config = dict(
    n_kv_head=3,
    d_mlp=704,
    vocab_size=1917,
    positions='rope',
    bias='none',
    schedule='wsd',
)
MLP neurons of a small language model. Each row is named by its layer, matrix (gate and up: input weights) and neuron, and shows model dimensions 160-255. Each number is 500 + 50 x the weight over its row's rms, rounded and kept within 0 to 999. Numbers have three digits each. A neuron's up and down rows have the sign that makes its largest values positive.
After each neuron's rows, "fires after" lists the tokens most often just before its 100 highest values on Wikipedia text that the model never trained on.

L5.gate296:525523585437444488385551504543513486497538420553440484554404571513490539517517568556440478374476549387465543546511448558607499448478497537556395443512495572469478502471421462488533429527549382520482536500578484496515455523573477441489508551518463496538529451501504526555513522554435477493
L5.up296:534478492527505472521471600597537456483453563488443474559500513603408525511534503560526553428553488471483557408486485447405466532560497417548485404544524399429549488466500511404445457520444490467541491579471509431540457448502502512503495551508564461426430509414447554497573511509575501478
fires after: " am", "10", "15", "13", "18", "7"

L2.gate522:567494556505458496398496514523582463438460545497513590538489539524473467447519537469511444546483500446484522452597521569474544581520462435497464477449468476507467561476395537466592422503504486436557526518462434572370495445577541533584452463517504498560530446429386450492567482462472586554
L2.up522:536543479458459440560453624425437450530528510488567524522539445510448532420534570421442551445531525534442527592517569474481498497596502477483439457561560473504512570484492527481514529426495537530561486412459508497417544458463514543473492429492486438552557492539553413497518461380498437472
fires after: " n", " N", " S", "N", "n"

L5.gate678:511486541359507502456491408506494525406461467478496382461525543588536586566484514532584507583461514535545399541444460515517533574446494518484522556562460530535551459425504507461519503477539534416451504508491464531576453523567429537466529445616455443437492527451553486528551463494432521451
L5.up678:564495494545520556566467563506457448439516471524501553507380390405459505588454540516625538495441414498448404487566467429469519617513515495461479541441461485590551545543478533467436560448533430446500525464582530433528477507390481525491492523508595504515561513411465528538510542400481569579
fires after: " ", ".", ",", "ab", " P", " V"

L2.gate415:492527523419467483453501516457516511584503487497383381576509449426477474504406484544445528442573402561488472495548496486453450498470576587535457425627504516512510469502513486540510581451451472463474527616542463426446499460528456523463473490465520615458451493477541504468550535489530515476
L2.up415:447544422551545436706387515436545461615467569483479533492579378486506591460508430510472579554504530555433516544535509445495557544516538499538394565587518551569425528543571578508538545511560558496441466475484480533446580513497486455439501404548524426557534542444529487405488477471501533547
fires after: " b", " B", " t"

L10.gate287:487455527432401522584463452599551425397504481420502537568478452411493502487463516454523469512513511470489510546491583522541466398525518509478445498540464470514501427507482546471477441492503469419540479589575540504454476449545484596464469550443439520488483500531427464502537489492396499455
L10.up287:546525576385486456494460494420492500483480520490553451562460541514437524514451502450459510610551450532518509456504501547601472475505595551415488490552377513542464535539546450489490554493476464519554498456500490410460504536469545483499537454463475521524462429573524492485482586538500462504
fires after: " H", "ir", " L", " h", " G", " be"

L2.gate147:558366462419480454497641474580493495542542447557326480523549500607482579516493493453513420544483411502559487451565489456436540498489474495529449450517541514538514413424566557381588476557386474502474475528454546473540486626469481496471558464492519464463550475538438548621555454498550551566
L2.up147:550540621505535510497519519559476408396451470442491426523503496489582594529499536450425474438436543488433534485443472567443460475579478525566438462489503507431461460584470488497541425569446517588514528583432541492464429625566506373540544470428550474500544490603570515480498561602548529456
fires after: " G", "erg", "g", "ab", " g", "iz"

L2.gate599:516592512500427543501509561519461508514581543523444485437502486486517630504552460479502457484557401520472467550502510456425441497562503524561538497520518621509499524442543498463501506578447555536530483556625480556429453509534489556527542527479428509534473490590554563472509470588450534510
L2.up599:492488433474560465556488512605469492519534593478421515519593485491468511526566476547533631630485542539397557514417494523438476468586557508483519538525488511482502453416426590443442580545487600492574534472499506581444503482549447495510422493499444357541526488460500506538472469484589518431
fires after: " t", "t", " b", "ron", "up", " B"

L2.gate525:436392561441389514422556488521500427392484489589543496523575543552492494470477485474504472574438495436466426440450552545517453484535458519521406527477424522587513420481466502519518417459456552568540521592515509511517458468482522531476471412413462534475590514427491464493555391568533558442
L2.up525:504518519478452580481494544460507370530510567516582419487448620591458401526356535421509520566509479496485465470486529569552582528522528542549446482538486469480506489488517439503470485420482455531536555567529540466530377537470585545496444529569469527487522464381515515504535457498590465529
fires after: "l", " N", " Sh", " n", " sh"

L2.gate134:512530557492442482444552345452496530412443457509482624486458539529523519513434417431623427500435444492516444560520524456549470516408460504560499457512440452447541507502553464583512446532500510489442495489516441434494440449494538481489615445533435488551490576446479451479491501536469540478
L2.up134:559504493616442576499442485434532532506506454492467543512496485474550601525524459406492488490508520436488459508506471510568537559486459549534473468414485420458477507504552530455503471482529442424493460629634507475387471535472534455445474443455506470512406521527510465551496471472525438530
fires after: " sh", "em", " h", " ph", " H", "H"

L7.gate433:542523503459475549493444607500496436513559420477536515503526557571544488453465527439557452532480506526570407492585554547448455533549455468505408540518557518426523551491436481543518523558449434477581585575527445531469476542603506386527543451492481524433576530475432455450434477494552478530
L7.up433:478456507512447436606494592505499509524505547584492410413478624560527483507510482489505452523551510450538495631527502500549500475473454444496474527469443492506478509572445482472532399562527439508423482541496483439485534429499432442488540403543631465538569417527502558510479534472494469481
fires after: "202", " |", "200", "0", "199", "201"

L10.gate301:522523488529473589393596520585486458421440508549446591536448553470484482598437465546606475407480530488461500522525529474463526501561420537517529504497436576386498476549526440531551524512404481465410504615590490516445487513538516463460518496435493510460522504458440551507543540513483559522
L10.up301:452533469597518597558535555460550542514491468523443464425507559582506473555560558529525474481455439603588403560509525550401526518535422487504535513477437497430446502584465451566581546600402598500475492534600564498515442540479474540572563504533503540479533588567563456517503462559439414507
fires after: " S", " H", " s", " A", " G"

L9.gate184:459521406519472499460524431478454496574573578481465550366514397479679512553392576539524529610436501526521559509490493570530621454389539445495477509516482562574479456550501474511615508478458455561456494580435563537353439428490490503456506556499492529526502507556448505433529518576479481504
L9.up184:474564529467527471537566495552565479547455508498417576446517459524536498567575531504518442550402525477521522443509501497514500552504507381594506442390460535471517491485480531527511434475478433503530514454524511455529516475516539486447514512437469503402457399563474484406503492538445530475
fires after: " (", " o", "-", " re"

L12.gate504:515440436557552369475547623523521398437571460515595398495515543520547533524485512469538561550346484535487526492535618462570449626489468486393529467517467520495575447457471555422528506488530502504452486502537486512508383522430519557489539486484469521473375483531519475630431487388478474481
L12.up504:439524486606605510533461573520493467516468552440546544567478430560492530509492539485430584490518447500492486435539444520458594523540492479522444503510547490530599451543448508516475435469407515521471537511506455505604486506448464423532502513438458483529537450426451540427487483496577451491
fires after: ",", " .", " ", " a", " p"

L2.gate573:453489500545558529503529581410599484431480509431414594540491585458539565512471482434514517447446501509538553404513473516529521440547369514531505529479480572468487465490513431533552502508389392494522505530490487553570486405436509519531495406509565466565511436514495419508443557557470565473
L2.up573:482539520655408525515473459504601527521496433570485529535427445499559540512407504501556509471421466480501475493510499498646488641509421597507517520500487513474438549439568454633517566501484464428533459628517559491501514507515493452570508590498483567488481506438496531531510528517416471590
fires after: "d", "em", " Sh", " dist", "et", "Th"

L2.gate333:532520615541485346435527522503571564540581506528498454476519611474534598466520516476537427497513478456484501454519585571478501538442487485584454458464506517472486482506493469509535485457401536457534484498499469513432474465509543502557436510498516456461520595497490430509527481522562495464
L2.up333:555443464529524518536456436412496407566586434552517503566581475502510499477519535429501451481476521517547470527466583638493554522454512500606465488505574527553391575530540444571481502471521491439405436492491450542481512543483537491503551470498517452518506516516581346461491514446485526515
fires after: " n", " N", "n", " sh", "ar", "N"

L10.gate502:536447459435456437531545494553510517339390559482445402494515471538437459489487470614586466459539551544463500529497458478535518486594487513536437528462460464513539395553538488486532510519447465543476451574473514540412445584460523426505536539484457556566497453514469532481482516534415503466
L10.up502:588504577481461519475506579523520579493548458490469468458467458468479444453466435524500547472507397536501519531541547497488546461526474458538467483422512446497509524457549380603489624478544440506454540560382456461489446577469525500516509523462487489451503393500526476546525524448525428499
fires after: " H", " K", " B", " A", " M", " V"

L6.gate627:506510481541478453476456458527544442395604505531448507471467472440498532495539568478473566497521584501436498462496437630472439500489421435432510439579470564488615556449481519465524480501518400501541466424504504545576587552536469421575501559490453489537540502459461521508494498550561550444
L6.up627:478435517508473500518449533492604482494523531647462478498462458517530461438421536451547589494493468603440518504477393551566499503527474452495516412544507538563595472480417495427523514486568404533501474462539515460631518487527416431467508574513499434501552517435519539614514434415508477485
fires after: " ", "6", "7", "8", "9", "10"

L9.gate374:492603496454590509484538553451540578450441456506509486515569578449529516483459493415509494486537491490457565586557534484467486468512526471598533515503445545484491427444503628543510468461516444482526492572495516500540534504463495602474507560588510484605474539562447527606488520496447506376
L9.up374:452557486507460484453513343568477396519625523508518493606464503478521475526522510557441550424478405504647490499451503546540513439522446499567510455536425525382570469559499550488452470482544480477510560592497514496570435475522544475535503526515507487498511485458464523533423543415524568494
fires after: ",", " g", " hel", " G", " |\n", "el"

L10.gate336:465492537493427464473527594489480558545479440484462464442492533531460436507473546416536487454548617484432379544468492511517552508569474502530472444536484542475451470560484640522563471499428570484538466539449478517470605555560418497616556568511471409477476503444534481423465521451470564560
L10.up336:522551539555460508491526561558453495552496476489517501483500554545516509459541562470431505437589502511497452535497446496598484473467487501563522457590440535364500457469476440583442430478498451539473554466523556544453559519632509524572474374483546481531532655507427580543463538528547481515
fires after: " |", " –"

L2.gate570:561524588464501451521570484415417602462578549541424498453472530462577498452414477487448497486499542501540494422569547591592426528454490567491513514485438607479607541544521540517492560645512527477552598479450462601450461505636535573553570568458539541428488518478478561491505541623494500464
L2.up570:506589587498441531536488475488472409423423635434421578543508492514572469483596497543419485505553417554449406535493523624601443466519433561555564515534447452515543505414526490552501491539455464530482501482527479546462494510428451461486512537491560478491559530554422426504486465563475472473
fires after: " p", " P", "sp", "ro"

L10.gate337:541565485498515514498482536390524468428471431484610482494462493485422588497606477481514390504518541469487497480492530426439488505413548564519573587550565456532487410540442519451594512461571453502470461518532515478426481475431513559482532486515570499488506450570524469604486495532483533424
L10.up337:537455500468443555468486485542406543514529455505580474461482535465538477504500543431411500475449497522482475477520504466540575460553537521588456444543555499471403505540444414465508490415473522544514530527502465580592426534535507546660472536448491563493454489498372570418436515518490546467
fires after: " T", " M", " K", " m", ",", " g"

L2.gate695:513515386419623474498633461561605538456518478512424484504525521444512546422549480517563524516537488417529438456637504526399482480583501582433524492477468538521518525497434544447615471565493478589480496441479498510493478536468504469432517452489511484445491497484616413504500424578518471367
L2.up695:521457468498515514529487464483538482510517537376593398459591506539514490505607481519497491537479545519404437553457476482467556427566538525581498546510386466552506491544459474478476527507475544491419465480456479488418498622431607442580519586404512486455471514482531504499467576476502439440
fires after: "ra", " Ad", "g", "al", " S", " g"

L2.gate699:495497472460484486510569492505463403493511525580464546471483613456442462522487404530512502458472468475553500373503506473449478525516524514526531535515491496492445423602476510578516622485481555528595444499473498522565477547524595520558453448471493441457383479428446478579513559532599561351
L2.up699:525474496551464523522573490507526604527556484455509494460509506573595602634467443550579504492481463510484574413435482499524568514420450520540459553601515543496543517556610495496525579612478484544568493490538455578642538455558489518557518507480493437496398565510533382522516579547470465510
fires after: "im", "em", "r", "et", "ar", "h"

L6.gate505:493482507487511491600530529441490525387545465468484464472521559517529555516601477507528473473409527525513593533516532492485539511399559484586485569505544603439443443435560487512387492474537536512552509459544557518518538477537484554497489467550460497494597533463588604479462523508518474432
L6.up505:451550409558468535434405495432476392505429520454487570597467475555532475477512528469451505404512506510494495395482609574548395526471526466494423425492513521483487433435500421543592535461519514511510545548519448531463495495551519408516459486533460473421485519563492385576485415488485491442
fires after: " P", " m", " p", "E", " Ch", " st"

L12.gate348:486477533496513467520516542463471512428411500538507477541545522547422505496518496549545545461466465462504559439537543458430438556561477536548486497495512524517507567554469553525448520497560557368596528529471474504446442494454444499484422529536534653570473528501473530543576546559454566472
L12.up348:422507532473458489469520611522451467427539435491540522494465436429496508533467460452567456493430424487522531537537575437531601510471441419474440404443538474506519447506520556603457556498481529478468533464456593448430370465500444541560499481507538534537488460511435445578521407540464499385
fires after: " K", " J", " B", "h", " T"

L5.gate695:434484561453435517503577528449489446468535482504524442477532456562458457487502489497524481522532494492504327579570552511552524438419495482461558478472425531456472511533549525571535457509535457515560578508526492549476483451564505422528498464497479382446508566539517518441441482476452558393
L5.up695:450470546458464458423570491485370451566521477582574455455516456409502422415520544464519549481506531444456512459483475417532545467407542647468536440500448504460433435595471506444463584506498442555532518592576499543513488534566560460571583504550468362458547540473484530423561456506463537430
fires after: " |\n", "|", " |"

L12.gate42:507486548487384402423504536604571480417532433420418555503505487445484538566527499557563579469419584484547513473489461562561548532546446498430539527552556481494572486473403418466422448508518470455471498460454527495557389512411431512472474463493382426500479539416530514567501475531511464495
L12.up42:450490493475577462415423476447467474608601484486445470513462465506514521521427543431472537405525470503453531569603550539487516424454480469419446452424557529544547419553485508603473503555601514460488509468488523498453493460459467576434473579521558511500511441433508461560457462504552513467
fires after: ",", " .", ".", " ", " b"